python train.py --n_layer=16 --head_dim=64 --d_mlp=640 --norm_eps=1e-06 --qk_norm=false --optimizer="adam_variant" --beta2=0.98 --warmup_steps=441 --batch_tokens=[16384, 32768, 49152] --steps=5082
MLP neurons of a small language model. Each row is named by its layer, matrix (up: input weights; down: output weights) and neuron, and shows model dimensions 0-159. Each number is 500 + 40 x the weight over its row's rms, rounded and kept within 0 to 999. Numbers have three digits each.
After each neuron's rows, "fires before" lists the tokens most often just after its 100 highest values on Wikipedia text that the model never trained on. A number after a token or word is its count.

L2.up576:462543513538538545474463513523568486556494481478443487490453544516541470464483504481471392487506580486523528542509503518443540526533561526505512479554484505462491499474508519422501486464419492511504537561480543473445489508453516485442476446528462526490531482578487550470497493388541471492521549457530477409467484499466498502510505612545466500436496509489534526608506464477462458405501467515499545476533532505537455499510584493509605526498472520474523557520609484511530432498516457
L2.down576:384523576493518576438521555525584532477475464583524486450491491504550461451493553482496501457537533488500516503533539556478483495496517517539532518501519474468513492485553539490432556481495552533491465483451535461542496552531512431498518473497484429511512431514516414436548536497463444467469493472477434483435568470552505477506475626489466500574464592449494482458480548514540455496496520467503517447454493508549535511515506535493561550462449551423521546507558483447470507522451515
fires before: "-" 81, "\n" 18

L4.up428:569554512515504504488528463508566442456515521491529466482553478495490484516608488469477469476472542495463527543490510472484552508519493576479414479504486417455470469522445477465550525474537527397520527611513487529503489483547505564463502519502513477492511498566496500508478471487502508535452469585530500522498486521450465588476473500560444533431488475512505500556454514378491435462485484522552507486495551433535425492499548483585503537563444526550453568480516491456482518430432532
L4.down428:554539485507504546508508526511525459481519474560544465495519449473433498572472455519504488480515510450475504544496501498410549434483510532472421508540473462484524495540545488514494525425463533487415599588557513502466460441492567576525420474478478494528483556470460522468468489506481554497441483518495530500463450552468502500501457494522494473480514499424495512476469496474531496551508458578487482493493554433535453497501527521522560545567436568625506562489496524437496531391488555
fires before: "\n" 100

L3.up578:497545489461511553476479427512488446462542514486522539522475458506477604532490500379424509431520578404459495542431536537535491494497488503496535483535512447473533530488509535395521542530480489538498540511448543472478515545431515468469509495563523513417505523570526508530514462487455501438495469518456476499503505399538476463546550507490499604455492504540531543520468468502480454433492585531488484492499520566503524548510477469570532446541538495533561547482452484549493522479535448
L3.down578:517478552520434477493525499485500456530477510463512534468448565523497523534486548503441481476466531480472478574539533495489482567505510468488449488500530489513478490455450515458455542467492516501492552424561593538452465564488483488494436523558507492503570451591494506427479510487553539489491447463528518496497561515404503606527530515512436506463525550515445494550471446536442554510463495526425452501536576601425448479459498496484461451495392497482502516536469525571544495495548504
fires before: ":" 31, "\n" 16, "==" 9, " |" 8, " (" 5, " of" 4

L4.up101:479520473447532449476549547486428487522605511460489529474520520440503514511470551432492577526489422463507446493453533467477445597542453363502491540475485503539456496522500546486445462490493545530429537498513450575547474484446479469444449455560541469463541470515500451491496564501518527452545430523478539485529603522533488535503481541481475481498531499540493533459481499462433492490477480564553535491579511469517474448518525468509484504518489515429562571519499553545451510507531516
L4.down101:497484467450542431484540485458463494488580519490427508480433520406565501532567564411493525604475397488511475444478511512494446565548508467507569584498534517471443469504426585488463518593510485511443538493497495473488518533437505466469487457569499477534516488504496559491529537506553503457519458522464518500530544573486481546523541555484524507518500443520483466462509488487391481500399515506497520459537480479456529464510493445493510480498530497444542477489536505520500531544558546
fires before: "===" 21, "==" 21, "|" 14, "On" 6, "S" 4

L4.up222:477582503513571551457538451511481398504566524447487466471427466486451530533541461455474443534462554449497494581456513501508569495569487500493479465553500486497512514404492462461500530522451502468521574509442497503448516512478508463491508473548514476459517582511523530489544474477519481451447512509500484506503515502509508469503544516483447534479446400489531582518528487435493473485465538547519472497604534460458528445467553430472559544516537519512578548564446488574510451465554460
L4.down222:506415476492480529480585494472521455448512588547438409524431551472382568547479535478447524547446541419556497524520527482543533518481489458502535455463515556472503486426501520499483568431471474494513513503491557520507499494520472552491457480502578495478480531509452466443572498457488542514466535463478496510566461567499467471545446521480542514431465448519550483504503534419427471489456521517504462544468498568509515524508486541474508559524434496583533511471451501542522516501548538
fires before: "\n" 21, ":" 15, "==" 12, " ==" 9, "ive" 6, "or" 5

L8.up28:459465489499522559445447460462488504444484535531466513467488505473503496555476523441466473442589586456496504529496566528502505490554495498475604497553519494484527477575560518419468516484466439532512544552472540425548492438418546454479486455551573460515510488492465511589534466539458502447450501463487513458510535447569511519495534531498468534449503521568450501582453486475457495474497489567488517515452550459433470529502486523554488580542474477412501513503468485585522513488531503
L8.down28:417488470485517564466496448502540513500468541505472426565495463546442522546495517370557443523532477499471561518548498449474462433509515511516456453418503590529439627483514449424471484542496490480502464502509538523446506521492535552478482486592516529488476509496515494601491502508458494491547494563509465453528528494531480562479465502553524475512491496463567552466477454538531461476422492495526549502467550461467517523466535461460533455449549522543520505496482507578582503478491495
fires before: " of" 20, ":" 19, " was" 11, "ed" 7, " |" 6, "er" 6

L13.up430:423495552547503422520453456499408475508572537492540517486481509517541452517505490458435522563506496493539536511553546531450460525532537477475497443513481469515511529435537422505480499525547475409473440480391509501528481529461510448483483502507519491468522547555521459474504456472542551537485462457451480563537545480459481575466536522506568489470516510506539492642488484486454493539516487486542474444542532457511586491501564488473457448543508511441469483545517500564474536564539419
L13.down430:520489548551485474574496463542586546426495478533433447493466473450496499482594543526453555533490489520455514595538519556482500522482536514461451483513492531535520570560463458530488457525522441524462469520522473478549536463546505513530549495447526484570525506443494479506442525452473485476417495524518453430534442576508506418502566525441501509508579507432516559565501492453486504455514502549430574511481458412494439547475528514543510512513483546508490528510473450476460424477474512
fires before: " |" 67

L2.up182:566598531550558467467490488521460475449516493502516504474479466560526443517509549504454493486479481428491478547499540484473527550554419500529494489509547502456454516450481592500478530491484461483453525562434444540513489502540511494516471408549546435525537449485515473592511513528499517443474504517524497498526523538575464497519497539448418515421562478496505518548520464454475453461455525586571528430498607536470449541512518483538480522511500492448493533440463512552414542535524457
L2.down182:450541511498508499524481491498465499537515415540467537474430442542551559453494484521541499501517479473502564467490495490482529501500508502473458554518515528429564532586511499501464445530513530410525592553513412495450512564620491470584481428579481555476436553563494473575484538516479493529513455491489525482488501534561524474463434483466457491497505496489469436532502508556454462582509530564508438479436450475497453537492531534512496445470524564518503505424443504478489501509555506
fires before: "," 36, "." 25, "–" 9, " season" 5, " |" 4

L11.up515:533521484497464527445506458550500507543473516495475473458530545478531538539481494448494540509513558483432524483536477555452535528514484498443549508524538486496503560524475509493498435434468529501535558537508448539420435501504475521469462498504553440494536392474546485420556482466517512553483550468518514495581500567490481538481520444495452501464488472504504499466494371378486443480492566550475529526520534452507482530567519512549514517548466483498483509554519511465528609553438606
L11.down515:537460484538527540587464504451512538491602499535530489471525523462480476458503476505567434519475542538511541543482513463548486422466480531482521512500477549461514467520568480560533477512478439458480466468511484491461522559507559537522457515411481573583506460516539507433524497511472465538475469506450491469483555448471541502546489441548517499529480526544554474483537450445598479449569463496553601474543406465538537441473539455503471485480469495549504464467495491526429429424507498
fires before: "\n" 29, "The" 11, "In" 5, "A" 5, "R" 4

L13.up302:487464444525483567488509492466554550579555477513539533516485462482467492464474528422433511433518506507458574521517546469475499483483477510474529502427432515456536552605535455481474553490434533521531547551508556423522528482436503493481493444538569521441504487501474464494539499517533482402517482468448545484577494522462404565501555484494511466492510463492526538476523438516492444528483506566562532554476518471565572496501555522566510454468479532473537480523478442592505475475461467
L13.down302:451534466497590496468451543455455523484503458546495528527550495476491538455529545525549499518496504505455450509545494526507468466564566556484417454459467502481466563505453543487533562453540513540543479421494524510399476466500520483537465486481470536531428448487498532504513572475496433493495557492560466420500461412568501508455532509528508477558423477493518479405497501476478421488503471473533462471541623451510511530551499516470521479521482497476553536489501485491535590550565537
fires before: ":" 36, " of" 18, "," 5, " and" 4, "." 4

L4.up338:518567481457525531486463490462424486536600509499506514513498499471450459550520493473490584525544502439512454534503587496460515587555424414485493509497507487566474556513490544487491437492462488544478536548489455543485463475456528506453461454530571461463514462496514462539503520473517558469495459508448513478545573530533473513505499527517477469424562503508561516537545450460444456454469486549541493479550513485431447560512499459539495532564484546455577540501456607578449468492531513
L4.down338:533481466424560453504515512457428445472588498490451493489425499455542482539509542408428541634508420473547489464488524500509520532523471444500525585466557487517462496514434532465458525558467460521469534490463510468478500520439490507470475517575542494532528484474497575511501549544515538449528478554464518485482510550530407544505524556523537473489543418523504484542527466492393494460428542491481503430527499451448501502494490476502515510534526463437528502507534527541500530513556552
fires before: "==" 19, "===" 17, "The" 12, "In" 11, "W" 4, "|" 4

L4.up355:482519507516503532502517461408518476502536571436525536470505488458502543505516520444487481501490527483467512520458514513553555455511448550462551480512493511534536532520493570428502439421454482544490522692456538457460549481464505516441545511526532505497474528560516545530459555462467489478468531456499446451478526498540478491531500569480534493422530494466492545560503480464488464488539486477492532438458544477518502474526544421560446497475489491566545550558563468469530458436517414
L4.down355:466532508502557550450519535508516497593477510482464532560466486491551509439452488532540543549429501521485529504498516438452486514496422531466516487439466522520525571532428384467457527484539465487490488481485527511482489531472541496509488515526491432496510539528478484512568573454521537445525518466524556405465572466436495518506442497521534490441575517483508472534576542529556486488458416441534495471588499485525462411501491515468516485460489529587516533538551412503440543524481476
fires before: "\n" 42, " |" 10, ":" 8

L9.up285:579490510481504553465544414516499492530597540537434530522427482506502484537530529465523554526459484456490462563555474525437480520515447488473509473473466501432472599560502499502495510540440473495501553531419477522497476525503465522466437530485478515527505465479502486432477527468487481503469477544406504501550524522500492547491543558536499521391586516501451525561578436464494454465451542512529455515537471465453579540535549466578531499563464525471508495537519537569471558491450509
L9.down285:521439498483479514477575426486525521498542532538428500491474495502477509485544523505513513537500478455526492532487479499433498496489448508501492519490470514456493559539503498512470481563481512475507588547487494511501478545512475519515457476469458484519517505514497527427504494468525492516493449548418520530503527529502568533487533516516472488405504491547468514550537482470539445468494557549538464508521188501495539515521516508491524507501462531502514480552499480557480516495466496
fires before: "==" 26, "===" 16, "The" 9, "A" 8, "In" 7, "B" 4

L4.up576:506530454565538535462524460476485478520518482451519517531441453535460490580535489477458527482481586506495538481534461536466469509494507524485525438591455500490439501510515565475493536515487479553479507511480527526469489491540515412486468461551507536426537461563504545432526558475559424442437427453482438453488526442479500498506563514599444489467511461535492559577510485414446530506506557510518517508558526429540567486472479473482593528549504527548514521461544449529490497434532483
L4.down576:548453478555528462479530497446529500547503524508537515538490622470489498523511462572537549481558472519513476401480541528428504532471485494410510526449457465502491471555525556481500500525462482516519500508474458495509519555515485482556512502548529469485481482479501598567492500517653461497544465482488502458481485505448522481471535467550498416520452501604498527477536496456422534487507484507501540461551495399544481487511531505536472454548508480424444527450440422490484533551469486
fires before: "\n" 28, ":" 18, " /" 14, ")" 7, " |" 5, " (" 4

L9.up256:465494460622497438508491467527474531540602504528469529483534494484513560462511536487451520545569536516556498504477466475513476515460577427490520434530534427475466489569435514458576511464500463444425572572518552532510466471450477449517524512516553528491513445525500461469458491443469509515559482513519466541543479515464462539550529494500427504464457488550519505555511472474464475463514510511490436535531526517432521490505462455504500555558513455505511481483402584543517595469448528
L9.down256:498490452530466448465525472469536531491509514517476357535488493543443512466530517513445468506545491475480507471441534491491548535518548464529493527537579483489472474525454503442485525471420512569535531518484478528483458557557407508522612491460498599458483569460516512460510516486501485431530481485482520529524492547495480528489452402489544505449431488557523582558460515468514470442469517530519522485489619503493415492516546479469511504526523446496521466499455476580543460520481543
fires before: " |" 34, ":" 11, "–" 9, "." 9, "os" 6, "oints" 5

L3.up387:488502507497551605458460498487512487528439585489503534527468506517463456505519561457523406504487593488550502481500504450547527519469466542478530491552499519538486511509487491401541401475448490566450505547523472499485454511431481466450488458528537502481475523504483508505496454434537480454512507533515501442500532527462481448497505498599494460509552502505526556517522448475432510389502454561464532451547519504464508472492551469547511528493457519543585546618534511528575460454544481
L3.down387:494560512527560492435440527579539452483561506583488487489465424517493474429538498513545566442491477566477506541505491469452527411489448481470514465470508510495552535517532543515482545475516501481566440510431547469540554492519514543518598520486518554536570546446505464472463507513502522415465531501456517515432467473444463553531513574483515483518509492469472475450550485419566463506480517492545489553562588478508468500522487438439516531559450467413499479494533466436485486479470506
fires before: "\n" 31, "=" 15, "-" 9, ":" 5

L8.up257:528554477425582548520443419490411440474555553495531558517409472492506515519443535386495550514475530466508506552490504530522477465554432454456444507517522506488434525533507497432531536456483563484507520517504479476438452446477561463509502500602539482437467439516493548531557479485486454439505494535461465482548479462517495510466509532467469518448566534520501596558476478484481491519563542495501493469513532494485510479552485490597462550517521487438527563501443508539507521504549499
L8.down257:457523497512559545463493440501496560598513446492538484500502509475481537509520575429489552474488591433462531558506536491478510522472515487469488501491472499494491520520449467382526525405456525501447446463503517478462495506477480520485523484572506529477510477503489557572574530482466500463454478489507438480562481505513503534477556481476460476409542448516530524539451541487522419508490520486519498498477604459461488505557490506480494451466572518514544600511515484569607397518509482
fires before: ":" 48, "ies" 5, " an" 5, "us" 4, "re" 4, "ony" 4

L2.up365:509520502526609542471520494501449467550532528458496522512487477511572461516528565394498525453498563466559520511453502550458491498533525548478491501558516527550478557485440528439551521468453431490497544535447496515482461521465547483494514516567519452465478491519508583456473517471544505414472529533422470422472499442487440452492452528461490505456493556501556635538490499504454551452506517516512513467518510479457497516515476468603519480492470490549510553492464486464531424453571445
L2.down365:508543495525480515501376485412485548532462474577497516540482445431516503485519497446396514488558578491551459416421491551484499502523542486455447459573571510521472500530513474476523520452463493475483523472539528475457411523524522458471526460531484478386492462512499517517535564491491494544444514561532480503512537504556517518518480525567451523559540510514542533556485438514540495549489520528512526451496559456532465428534505462490500474496524533490431541508546494476512434429569530
fires before: ":" 28, "\n" 20, " /" 12, "el" 10

L3.up399:493556476540527550389539476488561455490478469455501495457487514512523541513433542455463497385561575506494561515488496481486538517478525513490519492498457496552534532536505511418479483473469508552508529579429505425445519503469508530557499532531564471484537538567447517503526513520570494484482481469543454464440492559529461443496526523511494519426506502519528526520485449456448433473487497577500484446493570559495452543527588485560484521560494544470524532574415493466523499421483455
L3.down399:435510491447560524515516561575552482548466510516437605491547444573533452545531588553493560470504492514524492528518513501587518478482521445570506413514463529514490466525477482515501487505453498548502440466457488512497570543549437463473492467463451460493530526517488453514447540504482507455463516552485518415462490434508516441491454457522473540462514558475498506521512458512502540412540487494534528422449472569567497493558456475484549494483506545486556486509503543460470463454457603
fires before: "-" 37, "\n" 13, "N" 8, ":" 4, ")" 4

L9.up635:469551448489465514470499508469470438483518497496467582533480436479500500573488531462577512538457522488547469549518504539525565480452473473511549503481448491536584504550503537448447472482557458441437553558516566545485498458572503543505481477531565450554503527595473508467475508438484534448485453425434524479493470460491511482458532515501515402458544483539569481560524496485468447512445441469522498428485562500539563480446550462513496522584518526529529508539481455565481515515437485
L9.down635:534467530530463499497493472569508514458550480527563468502509487505468570543520524438462465515456440518441550515503531468530520489520579579501478468500433598479459484477431550486521545515476435549523504531521485513527502462442538514467577455484478482473467532497425428488496527522520417464509536532524464447529426510486551536503456431587545548451510486402474467527523570454538539537494473478471516488430460541492454577503532590496480536517466523546516514431462545488453460532502506
fires before: " |" 35, ":" 7, " by" 6, "|" 4

L3.up94:479489506485489514490457481496567474459499509548448558500546489513542522480525556492481492458478545449503551598473494500444487517548558526446425479503445530514513514531482549451459456525452532470529545539543511477494507531519512491501525487482468450482546504604559530493439466451479479472446550499496454387439491574518443501507603538549482520501518518487523519528542481459485402367493488572537501442506511420505416451495543479527493533485525542523584497493484480450498498448496463
L3.down94:437505462540505498464509553550527494495507447489540547493515467486577467523497586454458475464614502465558524535539468461544499397512484457543534479552490467534442520496532528524519588479499548482491441547484549492546462507517565435453479451553519496511541544498461469395482508482467549477471480370556515447533488549495493408502469467458496514595483498521532496480486461530510565532525525474523465497543497502482516468543463475431566528505525500478460580513480441493535478523485470
fires before: "\n" 78, "-" 5

L4.up585:418514544470513535481541495502560524458482582483503466527472439462546476477545516426471466511473548501530520506510534434488556473492489510479482471577460485490479542467526519419527536461409510519461551613522517504468496510462514526399479453537548508437507505586500517511489486441489503484509572537429468456442525536519466469519516570503489503493505530461521566502475488462509463426516457589486552454485498492543501565527565479507498477460487489513556559537577538468504380455499463
L4.down585:518572585527521507446520480503483471527535527522420485489420412489509478424507567421491502519476566489492525480552508551507575427501463457458496480526538444511480548526512466508507471528467631491519491516512519492544482566519529469447588519517488492541510469600477541444555524469548468511550509427501487416498475535539502514525457532513482482551475472518480476487528550512545498438442485446530465505554517484516482455479419484480437496509465526485480568528481417523459554514433527
fires before: "-" 46, "\n" 42

L4.up328:515552507466513470445479473449434492464591514498480505536507512471430445577548498457510584534551482441517462518512607515429515568575410402502508511474537504545482550515489543498467460485450478520448530531499482532530457475449525468480470428552552450480509467497509473556514528504497550448480472533453516465521543524527492531531490518514475502459544471529522504536564456451447446455499451568514495459557518489457465559522503475550514532523484465436590525469452573566457526471519524
L4.down328:534503489450565461495524503457441465491556499502443489494445487447533481555528545409441539632514431500513507444478511538480510565532471442490537579457555497490463511539476541479461510540453470513464559503484525428468481522455493475474488501566525506528525506481499564506512583526525495440516468559470528500496531540504418571485530561519510497490494402517497485543510452467396498458419542489482455429527487453468512511507493463512522481530529475414559464490550531536519550505544554
fires before: "===" 18, "|" 15, "In" 9, "The" 8, "==" 8

L2.up228:499585620523522510488533403522552455519480503471511513523500469548505433423588546504453501503493555484414519520477509506503490490564489560507485457491521512526503517492499508508460503523516445466589470560478413487530469509479491596489495475525491484533498492548484440515519458506494508520469470540478441462529557481530465550490572531550485500494550446555486505511508453369530492419460520513561473496467535491548439518519523514566479517520429459432466513432499513445432525499439511
L2.down228:531598476518500518487465499471500430550601471539541436496521454477546526523470507481444510525560594459512561509467501521486498491531501475489445510539522461525518541526550505472436487480504531460490561542545482510553438503543517489458436493550535480482514538565492563487501479421488488555530422475469479487478491538460447499509479507493434477448502536548422456560537511433459468518490520524479540413479617541493468468487499471474462541513495569450517582495485473596510508421452493
fires before: "\n" 78

L2.up9:540583547532538544547537431514528400529494539490484507516522486495483499434535477479422461432447570501451533583501473554592505479528463544518498477515473439516469519495436481449495544517514486467538541486461454491549469493557487560498499510506483559503500494616502493478487453488464460539471548482518502485573510500513462547522550577482463510449536475534454487529484494511495476471479498439540490505542577506534465459479581457480563500568447598478422518483506448488518461435452452
L2.down9:569551444521507548515535456512565499572456538548532422527578458509477490492484493438434440506507551509432494553545478496485504498558522515527452493450476425515507520613538506520465538532529452488452556588538488469477437554504439491514463520474537536514505453566469488524558499517456476537465516474557505518532491482503497546489526488505442528408504460455503479479501461464531548501505462544504488472491509472497420514511578501436485522592464579566429494473495503507560471426474450
fires before: "\n" 99

L3.up131:489508436556488489449530511538519458497558518424446486460513466495506567500451515455471525506448534492455518515481523490516551509507461489539551444521482451485504536524510553493510534487524482520503532619520544520501521496473468505480539451564579493406552507593453575534545553477456513461422436496510509433478488464504438438522492546549459543412458543471528520512485454432455542406514503525473533492484568521487495512522490499562473488561479579592529580536456487501525528486489480
L3.down131:478434543488544582521503544422530420558526518478547558539412480482516521490533453589503499481498511499493462532535566544460459482524447530423451497448566476545476503463514458411475497470487457488531532443455503512523486484513491521480506519454559530549562496600510439564484503525536452457500596513494502487512486528487559573479490498527456442501476489502496582443533522510475450468428492466494456490510514464583488457512538445426569462461527531478484528450496477485531486514575511
fires before: "\n" 26, ":" 13, "-" 8, ")" 6

L5.up94:435549478513539489559467509424426458524600492522511540541469480484464474504440532487468594512455483478548535520526553540440441517510524441478493504507498519567462519485481501521491478438441509515483503539477525545541480483489520467480493487551583514443555561498515497508491582476536501443520408472503533499529530475560428555451435534504446485458524460527457536529482473530412472484512462442521443500504550468483513561494554418520464461530551466453566518560510424570547461487494511
L5.down94:482531549486585501463504494429485480526538459444404432485456482457393480513510487545551510532457497529511497560541526532547535472464521465491585469412541550509460503526442526480514506512515526515554491537376491546509502494521515461434518452557555456543448485576517540494540519499504531486492521434459439481513473508465538407554536517504535474514505482491489426521522486518463520563515485453520459511520493452510579568517512478488427548556568516489546471520413538518493534492463488
fires before: "." 19, " |" 18, "===" 8, "|" 5, "," 4, "–" 4

L4.up408:550529540498492469549519505519522506487502524501529447549517440497464503478561538439460529485480510502490539552501476469483523558487504473470462481517501525490524532497464450499472474503580490469571473534504444512439460471540495554458458448516503522580473432600513388512518495516521573540448469501469479508481539484537496529493546561595437519507521491516504528564547468391512472434420538519517430498524537417563513553569537502480441504526431513473427531452508533528469482466405503
L4.down408:502625499510488529510456486494499495491432461510563432468612444470517555535515500461546482512429542529522523510494458492404545494488471455467496535549533510511532509514529463543429504452497522459543516570531540461466482507464487565526463429483475530526462519537484452517529527526506524465397543502476525534516491566465494441519468509575474488492467499447422476557505476494472482452493486526483482453512554458487489555628499508466555465591464493553545502460505490522545549418493502
fires before: "\n" 84, " the" 7

L3.up166:482542503508554526474422447456458448471577485527467545529457499457511571523390548447445478451539558429493504559411486496472514521525453510509492446515466495507446507496463497418528502492488518556518464543501511475544503484438502461420524487592510505483474510560501536545516500444475512442468476555503511473500507444566475493494521535502484555463504481527511550580457487536519502441496523539568490496483522561560508446534479408601519490554534518535573491559441519543467474455514472
L3.down166:509491516508481489496474393434463491516496468543476567419473513459533536462503580484510534526458523462481473574528560466504467568492469430494519489474459520565513539500499523445488534535446496543481538462554492502462479488450452438482489493582411521489514465508475520474515569465514588484475417504512483519491538455517580570523522520563498458489518524537472521545491457537521564508506529564430506459466583507440457467484507498482489498499404532513537577588416503546471454512491525
fires before: ":" 33, "\n" 28, "==" 6, " of" 5

L13.up383:486592556467533499514488447494546504558524502484488548425519503501466523485499498481516496520491597488594551553512501508489509515524488501505533489459516480447393531573500481503384438475495484481526513537465459534461446564533531502468483530457488495559463492517543500468562510561488438430530515455523529496483431510524460514497514489482477437481485538455488452540487391456491475496450515477473521490598556469445479478478562442503579555526518534473435605561518467519518495513511436
L13.down383:501445490503518536503489529496464414506413510487539457528519446479610490494471522431530497513475437591476517464579441515461507519525478524503506529496488529496562451471543521513478486504499466510535468541513495436498462546478539475570608565571554445477540495530493491510562429520478432494447499461569485470581499428563571514463520552494461474417517457476467534540509531516486581449556532489499479508404432526553492499519483501541477474505470486502508440479482499463545516490553489
fires before: "or" 13, "al" 12, "als" 9, "us" 8, "el" 7, "ida" 4

L3.up475:524540531511509490463509475455428470481532522495480520531488468503489527589539513457490502487501508441553479517421514546530564523533511429525524507547545492472465510432467514530546569497530493483422518528483551511483437495490457399467469442571548397478515484514490519504557521521488497482460522529560468470497502477492491476536545568488474542472541414544507542544541428512430454415440505580483498513574569447452523572515450467488441518588497461484567517458473533547514531508470486
L3.down475:521451584426443508498463481463494501576423583553416482468466475533486463505487492572491456535461505479457450466524543528513447537572515509505493598527517546431515486531512435502539534511468526503499532510546481473488426517535520533473444495554522517553516561487487448486439496442542560504503504502480499530509492532421494527439563504535494480488442492501507528463600456498458490453501543502533487507508473478506450506510477530481524424497430540429526500485547552435487524533628567
fires before: "\n" 18, " |" 18, "–" 8, ":" 6, "-" 4, "==" 4

L5.up536:610498560545493496450485468457520516529509473494478462468523441482497539526532497484491488538459514533475517494555442499517528552560460533458485474494511490511460478444469535522404514528451448503383559504424500521497497542463471485469485488492540409519503428468457478543563458485517517487499564509447480501503511526578461553510534536467487463437505487486481510595508487461524476506499560576514496395531530513442427496463517470563512527525452575480492575469514604500474526550472437
L5.down536:522447483518521533417457519517521522539499490490469528525477517497531524508504506431483556522536534552501584519476519534458430414494472434405534518520520486459484527482548450422491499600525478476499504467537498533479524512603471431578496483502555537441516566522429545455461502523538499534541525520514483481471543526397528489522483443533485489492530502442485445520543504492557452466505578461518430430554460559490546506541450542456476461489476473470471418537521465523574508465523535
fires before: "," 19, "." 17, " and" 9, " to" 8, " he" 5

L4.up529:458467554431541572430490480450543499496500577505544477533444483428541465503554519434510460437506612507486528507481489513506435475516505508496503431533492448481437476503499537380575431527474452531524542610529508570506507471480520494456553448543604514455534515537521577518433508479486501431479478551529510449514525494489483479458467561471534495512510504508501484509473480526467492495503519544491542468564564487515568440522506435578536522469475482523504516564480476468534487478505477
L4.down529:502482461502507461480480420529457480492564451550481440511543483460481548540498425440552500501499477492439416434517453507438559566540572388415520542495538568507515488476533501539430524484524487455517500519507454497507551487540543514482505502513455543456446484476502570478541483492446523530500492563484473510544536474546530526494547449554525477453579494519504502459569530550602504481404544496450481485486499501536492435516504493477421507534531567461549483471490536568494500440529476
fires before: ":" 24, " /" 14, "\n" 13, "l" 5, "ies" 4, " P" 4

L4.up518:478541477535501542523515483508424500514574461565492495504512527454489522545528537420463479491560572432561505565415513464534510534477376466489452523485519540531440538446519505441553525538463492494479514516505571555484461516429537456481498490546487426426519542518477518511532511460428510410464518505485545524467520486473487485568529489474487500470465458553542594532508437442509453524435473496503441484469541440510460505530535468536467498518543449522485508567418470515546466442511513
L4.down518:442475492508440524490467481515515459535532488541449503504556562467494538521537566442425498528478571483614556548460486498506503544498411516542465536505532551485519551563499502496562558442451489474434577522521534581472460497436479445531487500533456447425538510493454534511535525445497542507447563504533510539475501530405492481547471441552477443437493507497527508518471405435507510469479467479472503495486558468477470484508527503471450505535533496509463517586440507557571485462533517
fires before: "\n" 44, "os" 10, ":" 6, "osition" 4, "ained" 4

L2.up511:484519484507539517480483485515469476484558537480487430489481468529497474518462524452450521540519480490524523576497519449462499631531475458493519520587581540485408488448490527454507551469443493553468444561491535543456493500438509538462528488563554478465523472497554550516515526497516501407482458558486503477466513481512408483482478500472429519433544450566488571551540517533488563492511423461507474520488527454452497526519463437558464521547541457439546488425424517569480497481542508
L2.down511:581453470521435506528430459464597469519506527630426411518547549504468534488488463494503518521505484462520481487521588552514519450532476536442476524497571508502492505540522455464506461434524508477529483539504506523409484469546558480562554484489485556480505544462538517440502539520508434542507517523465560445462535423511566559510498459520500514522531479420457487546515516493529564498466485514499490445452508520519481436552459465539451534444473564518410522504469512485450468455469491
fires before: " |" 35, "ard" 8, ":" 8, "." 7, "ear" 5

L8.up436:460447582533470527465502505467469493554484517521536522512532467519545483463463514429505427537401515482539543547460421512524528556555424497507486514513481504453485471470548450423514526463576462446507540492523559562543504480505511474560487430560517479467504460517513561433549484535542518510505493435422522516502538512445488559476521505596511507433533581517545485558535487520503436501515485543553499386517521441518496481534499458493484498535500422462524473538492450563528461548491457
L8.down436:471530485555505473520517490471513529477492486506528489524567534561406506517497442534504511513528430533417479522598497479521515468488534478518483508470469539517521581479420468534549445506512431498467552546501504488510544441481520507546538440455546508442451499449459474497481527503526403567499524469507467495490417521556520452555513420510464556513607533483497517576495482477451488491569529508539474506481532535489437533516492444513451515536482508497513560406567554473408504464576475
fires before: " |" 65, ";" 4

L2.up133:544544591504529528509578467500522444492498560459530464472503478528518503443564515486435448412451547498457567559522453508531536512507544554479486469422503454499462505509463484445514556478531486431570523518478475483528487465505477558496521513521444486496530441626510474509460423474489511527473525502476440503510503489476486571492541540566434514398506490529490536546476472409482503485477523409539488504513570473539464489501549465536473522572442545468449529470553531481463475465454515
L2.down133:587592494490530558483561520517552443466511546518546484526534458474447516582500506428488459450499558478468501574514485493498549486557528504493435489524501469476480512518474475476484541497513474470474580589536454494425438489493559509514472477511491489516496486611467503552493450523484483517447459490470515488478538498493456542484486496516449518423508481480507554539500494440503512545486499515465450503489582440500398524501580470506511547576441591554482561498474525472507464399427485
fires before: "\n" 100

L10.up499:546522455487463479464463443456477505573512508463504434453505541514523490500556524396426553518493492435487539497577511472452486576520549389472554493463558532476491494577478583456437494491503524472504555529528518505421443504464605463522489444579518527491551518510581493487559542481473513497510484568501485491502476525484495503537492576527469485451543485572427547483517463427472525442536516502460499556540537425501513483497499497485491518545521472541512478508445504524565536451493474
L10.down499:493497481562468482498494462489386559508554524513499516546486517478502498442586487505535548509449459528516488538471467395458432505509478425393529460511536543524428510473446504470426541466474509448551480458522562433479489469534475541599553501506502582491460493609470555482524572484505466528498471550467509538517526509462516482524489547567519483543437474516536494510499449477488441519476436539520506485494605464468498453508525553517519515520555459569484517470469495499537466472518512
fires before: " |" 39, " an" 7, " the" 6, ":" 4